Part of a small language model's weights.
Size: 14 layers, width 256, 4 heads of 64.
Architecture: LayerNorm before each block, learned positions, biases, tied embeddings, normalized queries and keys.
Training: a variant of Muon for these matrices, 430M tokens, 6634 steps.
MLP neurons of a small language model. Each row is named by its layer, matrix (up: input weights; down: output weights) and neuron, and shows model dimensions 64-255. Each number is 500 + 50 x the weight over its row's rms, rounded and kept within 0 to 999. Numbers have three digits each.
Before each neuron's rows, "fires on" lists the tokens most often at its 100 highest values on Wikipedia text that the model never trained on.

fires on: "s", "le", "al", "ess", " by"
L4.up368:397492539560517509566647490424483478474510529428479537503399521504581408510458547402423549445566542515530589436405488541435521495424469504521567519461560469538523504435496474544422434532482534458518519475562424477486459542540470402546538466437515447516484545600488413433413428595499545554521578512499501531592547472451510587481491426586540592459553550576501440453487446509536532553509537493536570542497544547521543503463539570487461477518448492519423538528423474508445484499499522522566454563437462449505493483511433513502601402520557569427447487472483548554448568545497397496
L4.down368:465571524522415458462557568532462441473560460439431517499496504558562561556473447491529560560377500465506546502481492512501447405451601649518479518487535432594492476497569589552567451506483513512511568489443447452489485565521406445528596430473537410502469462521521385535500531546476493479501513570441497509446447551464524558608426468491480568535537625615424500476436518495500435495521479466466547533484546501516460461375468593548443474507551502592429445476444496514572542510519508516534511560534499524526575556522438482409525492461512519454421560491525490456455493498497510492

fires on: "ing", " of", " by", "ate", ":", "se"
L2.up934:414460507488469537467467435494443460503475566627545577537448517433590514550457547433467586546442503538517414544430534441525532431483494593459481559408504517450493447454487553454499529541492437509501419601581512575498399525495600378488473527420435528466492564523487535477547482516518543426457529497481519441570505516548485487631487469609480379523494594539584614462569537448473489595492444415498534509515479505507559536446501444481527481554502399595468505486471586476483464572474511484517487517508534512358455538533398487497578417439552487467381487548547419493485509578453457521
L2.down934:595479504521433490454561500609553445520558472533533545429588553381465465482562492558464526511515458490509418496531489454572435562554571516529486570599559452571486489457495466490531513429497493524495511475537436520479519510497532427429581527476474495521577537409448480517440442542554435515590526419595467544580489414485444481580416402544498486507463507481510455571603538455528446455376497524452488502427425582511506457491564568480448459488502536424543417427578445477543535473494518537505490536476511502529454520593471536514419555460508567528523469486450564514526488478498567538

fires on: " of", " that", " by", "gh", "ce"
L10.up910:531482444476461540495509529516543467634464476547540612549495511382539433533420590521505560536488479481492425558470581503489530533476533533488461521418482556534501502521484567467392592593458491477438439554508483521538438541443468527412473473445536481456499545343515441494485492518420476511459539507466526556512410477589458465539425416554547419444486470424485488408538582498466454562454367524463537544569524441467523506552490541506519575537568417483377445507491440497513555458513580488496534519446482527498547507517580528470530595477561503454495428475460450468426542554570537471
L10.down910:569529516479479575465489490505535484571495524477496831522460515456466454463514465580536485479430500443522495507461533564459520559551431463524485548352568536533489535482480442515612467501509506514414575469511509499548479426484575402516495530486489454485518504473580407573477553491550559464533480481504430522526468514497501486519473515535467536475435513512603494540428503430571445468553499543502541625492530401537556424454543481534519631438508385509406477423504472463501598502437424513521426535506504527505536508464501623403433520462515470522451506480524484467531419472609506547

fires on: "it", "ag", "at", "ip", "ic"
L4.up575:535463397444530544490563529503497507467488526447513436486478535442551496561493474543479513483618504543409530432558507536462537538504465488474470478478526484526484562512533517558521516513573488421544423516484465532558525464570542441548497616577556407462507478457563581556484591471394376461504472550497478427490520554519583493532537542535555508389435559489453462479529434568561517410550529523536544485462576575488506432482517540474538532605470462511407464544458494494473412432539627494527463468495526555512491558523544445511494486474554422412656531486452452486505492592447516518
L4.down575:570491554428533484505557460427496515466550550475460488469539490457498460584464477459564495500494471470486457438436376477486408529425477597458518473558501475487504487486437535531512582420542527480588449582459624508550502468526420565483473561456488469461407443496597493483403501442477484547373471529510455546506594473503554461470579490470472517434473546482553560590470554558468476493531537452541536466511523465446533499505483548535432495467487473460445418519447619393492483553543535563536555533538414497568448472507524523553522426449403530516501451596497555506523547500549509531

fires on: ",", " and", "on"
L2.up932:556533494557530560509497453510448603616570503481461462501429464497467463543557525508539502493551546622486415437511486539405521426519567445543400518532480458465513416514610505486596477549447514484551413492511471420530446504437457439452486553418579528512496461584532476473433514499464415430549419588493535518479522587548465527475511568560565495417486368538537476439488613464378554622572486530564411567527563546427483464553546485526521538511466491479451497452465461569544410460479437567599458464454546588526411540515450473574458481473519480493524497519470445476519542470572547473
L2.down932:568525471557453437460570568537565516422431376484574460581532494441495491504547596557487515559507527527464496543470615471552524469510442527536412505519524485487459554474543502556501457522564523498457469498595417492510503476579553378491446508446611490534523507457492507427513545510568463423491566446448498609593509464504481491454446461409437510563502439513468534520513438525529434496494572481418488501490512440503417590478500417559570485498533481479468441469474395516442442489495467473449520533500553436613489413640513560409571494508511516497527478543529588551525572505473563411

fires on: "2", "3", "8", " ", "6", "1"
L8.up327:511545545558470538508588444374436513456481551496474478500572569527534467487528561533482487483573479467565570491484492481487482534556479525529471533472513473536574617533415586433497528506464507435473484532482438549474429547483348499562480531540458462495471470544479499458467494477522504521514440535483528543498573470551589527448432452500485516473486500488502453522430425441486560471507458538421468387546426475428580448510481573412593475528545536553554531485566536551483420632621501624490476551611452553460465526525527442440472530471480527506533501593504501448507418530551424577
L8.down327:572439480461449498521595483381431532501458541385467492523538484506499540513580471411624493490487552604620495458507511473485437558567485460331440539476514462538556603518486503518567442457441476465507529514455471554428485484459483433573509569500490657514495472571514526420498537436531493462496440587505520449447434535466515496531457536446488520435470454539517530518525432454461565384538435521529579398508481501553558569467519413480569469430483515464536495494512576549510485532519447548510413464508443437589496488549534550539400497512442522495552542495555533507501503517481522557

fires on: "l", "ol", "c", "\n\n"
L4.up722:591535426535472521520477537547471385544548510487599504390493547538409591515596554585557442440530515523517486512506536511500539528490488437469539545529455510550423491521442498420491445512466464462480580607392454487426543543600555573610474545435408545445493532617551466411454464433597525555459503457517502523508485444535466527565524471504484434425468499468440494415455466476487521523497468432435533531518393575530493466539543525509501600486500566496545513466473495572550428436444542432441508449501514479464509487431525458514475482478574611490490566544464500503460487594491460553
L4.down722:525593460524510442510418461516557426523483434470519474499418456548485551515526535481418380486468538478492594513522468563512494548482424557486583540596517582461443509401514393461513417415555400463508510556459516528405472574498476533520514557371516556466512551482523530464539525475614515430446438453432512516437544522414489439584562522464533491509475464461512443516505572421418600429539433462528459437447477486511458473500479505585468474492508546460430565497419456511572519522514528469511436490490475480447514493523448516528478451518539541531576553481550472559491566503421494474

fires on: ",", " and", " wh", "\""
L4.up421:490523556492462510574554557474526557534421478506467505544497527463461517509485482606543522495635525494482488527489519480413517516487502424518447503557404539444528473498486469581469481509499521462491486494503493467488439465509530481511486497410540608521514633554559581468515518504527487551539498476475490515504528496522449520477405517557397544493552481528430495529535575394434417551605541519505416597410537437549507500489540598431522520536509466448484450434494396490546518456544458573507536518445621467568491572457502482448500450484418529472501525621495509442579459519503562576
L4.down421:521427518466439558514595656560501467479462545469424510544534489442502544437490537444461563511453493518460473574507490570504502541473533549501382588521585511478512470499562496497531534526461559470559502440500526449540504471488555544500452515488595481463460497471527518474479589555629498483601457539519491496595440493360450474553483521528464566577562454502490462498614488552556572417411496511521534486496543515583522618538482334490531485424506457474583587503425505460493519422473510446562561404443415465509439478464539455438467444537532559402458509491569436577508442470492478541

fires on: "al", "are", "nd", "ers", "re", "u"
L8.up26:528524598425475464472496533478577398592516506563462421511467500402538530488505517459632515451481468533516390576470458533523481439459523538476527508409480379555511492422444465447429405472485549502459491470505396525573495535508570552509528414423488472431505557584468454452543463517485499572545532516495452447458459493509462479555444512535564541572392544548452480482545485605415475537535498535519566447503480547488518464433518544532414425500540576584505569501533522479543506582560528455638543515502575432443427432452492536472546510523488468530485503479512554574425529577526494467
L8.down26:542477543520553487513502512529457497456474392453398420506530464480582421515481489473513572566552499509516539491425529473467526489493467551433435550539582507438496491480429459513449476558539419454489408475497510499558577510480441523498524501537384497623548517491539503420475492509564535448539531475477511517505611657570508435490470472473423453508510490478477469478462441518455594504486437484530447554417472503484591450638416560558526497512701458547455401501474513370460422459535518486578547597421439509510514485543482583502506491447469455474467409536511526567509488452479497539

fires on: "n", "c", "ol", "p", "al", "ad"
L3.up3:572469563506532514529495463488411447488585528511510490492484533483531474487425423438485531542471435559505475613406623492511501423512561436440505517529581560498486522542507470498508568511504464541454482457443431466443515544421506602488516456462462565430381539483544489488505494505497519483421399550551570531482479444503530465510545482422531451521470446408535536423531453532464482506457557480506506389500442599497430524424416571571465467580559492557564465504502461562564398399465544502411581509482491498537412435446527622460549524546521488449466486543439467436430556603415544582
L3.down3:460487528478427487480465531534486450507486468540576505526475493510503510565567417531514493520486496421442480522469581550495462493564454540446496474555472539570428516370400423551455546462604470511568512484386447372465462479520466502462538508412483491536563530631489525528426481368537594543461473549492601474428562537567508488451411493498547626524528424499526512490569518471469430469476516555479471481525524488494468503513531476554463521442521559340505506535389402472541522434482462468509444549489478434531466501416492542527469444625488548508471484503521522619447529535466550559

fires on: " ", "2", " (", "ay", " on", "ember"
L6.up938:435531520535505519558450451458430497514442473545603437483454517578528505489516468501433448508493506493537509513515525499520517542409528500509533547463514459552552553518418522443518503418498538515439415506614452520539589487438476535542479513451626432444460486551443546503572548464471576475546469485460516471445538554513525408452533417560492467427379514498464424546557503486482498428596467467419522494471517530459526561495509560508451473531471585461454505583546415548492552613624531513472498527510429541606415535538540493577520524565484561512530582531431514368398509521486517524
L6.down938:559503609551476534454440437500474443492457512487574397542495542471515506489564524418479455489544477457474538501499514448530527498516585493503546464486541487498461542530493581522410381459473400463436475434488423487483588487404503521493454529614586487348453519556508630481547499528543500516594434548540579416502407525535559462432491482470443468443575520527574387463550377524523538407457452509500513488451466534567470464497507526467458511463538498568514552488591451628499477534505522520573477482542456566535514539467541505531470410537508474547426572513479427524506473585461480578

fires on: "ag", "t", "e", "y", "it"
L2.up466:466503571472542624440554531539493483508499496566562568614518448418531480497469598523468466441480519571434471380457405469479577553544488478556412536443514515524534581515428502537591547376525502495606405491491522496518531440513498498519483465468397491365470570502488580546545505540525480479576511536523579439470496515488507607505525603503559516450465442391559516433480459546479446512536484559554481462429493404504542497516523455400559531474455475513518464538484526485528461518473542454497496466439510563464546505539540440489518544531457471511527512456413492419502443547495533456
L2.down466:503453459493541480473588452505509499529515508471440506522521509573494360542446511469457478495633503437523547518473491513544447534501593495522588476541505490519418433483525543444500487535492513513472607540458394546463499472451470489505412455514486401436547513579484535542471474503483547556530464591533513527491514523505438476612479577495371544478459491527596597472495470506560536561426607445513375445435553526615541533420519429563499537513496425524496429464538523518509534546569472574550453554544443512506486560542513463474433536544518575552515546519437463429526557470499480500

fires on: ",", " and"
L4.up686:410541511540526467539501520554474536533541447509420550438584536452435496479535568492538493605654511548454497445599543475447511471494460498577464497498508528511461456468604478496530374481497509516495442436507477517477505529466511481509507524426469469583440545459465537442506511463531507485515474484532483530595404494473562597586475618661535485522531499497520535606495489449489444560521493503494391524439604427520500455525417493456571462491540504446498467451591491477513420443494492522546612568456511469566429517380503534587538522429513493499454473563458543481556440460475487596
L4.down686:471540474494437568469448575575531457512557506481416558564560430462533492521508444470463522583374498585477455484430538524518518453509598545456459558566544497531555480533493565624515428581492482510470429526534479401535491528536599471505443562465631453483483523513485506537471546530551529416512449580485555444469506464471502449567500545529461523538541478476475539572546477549513416416550542444467514459391495450535557492456467485585561542399573562475572492502509443541507550440476547428588519532491517556519426479517500463482544496472490487483395514477591497478429549520531441487

fires on: "ar", "u", "e", "ost", "al", "am"
L2.up534:534534500520470508505540419441477478548408483590503486481465462560473520496503475421576471516523528488543493396489567538459540510516466461530556479481460459532536539598425523482580490383383458534559469524514482551505517559496500487481615457383508472524457504500564452470571534543499442490502473443467462496494522439544501538513531561515533482509467525492514398513469468487573436515579510507504501493466405512484527461561492506517579445518468518567519497459581437527448542560564522435547569564527440448594412460406567532378487564488356386460493483516647507489615515536504455460
L2.down534:545590496441558436579482652489577457482528450589513500501493402472458473518455505520539611472498444552488578529472509521588594480505457516483429553529488490489507374482519424433425475499537529473478487565518554414468487532448489475409402480517445540577552518481514466606541346581555454452601498500500464510463502524503540537517490489505502410501521518505438497418538544488493539493486457518510506522473458554441438528501452564438517518524497617585451470456455489521455462507546487384514494542537486546438462409505481463617590522380512499484471420445511509534537558473462516550

fires on: "er", "ip", "s", "on", "al", "-"
L2.up686:494498512546526512526553425446558608480522531471448632533416538557566575439526462494451556502509513575486547485379558567516467490397522444458532529510489473592495524484427495514498532579583540511499496437402556424490450506535406446548492432493418503420465526456522419473471446495464562493472482490461466586550534483523570576493580499540527526499442528575412476500500596527401535461512524587512548501563610518565560461466420480517464544479572462452483598536444486487489516587465569503526478467487472490524511522444488540492485390454519652545497554441558565511493472524390424436
L2.down686:507489559493431457525546576492496542562488538543460476502453443645499450556521505538467491585533538456429480490482451515563560576434528516501455505550530433463472435464508498601553441529493430444473535564503512485505545520535463478496624467470542396509523490436507497546547501518422592571533493563609560497543510421392510498424481516394522538513501628511487466593431508497454432536465448463525428518515461484423575555448527537555453545491569593437421425476364437475496483579474498511503397557558519412481485495462550478466569442476531511528484529458444537515433484492461552473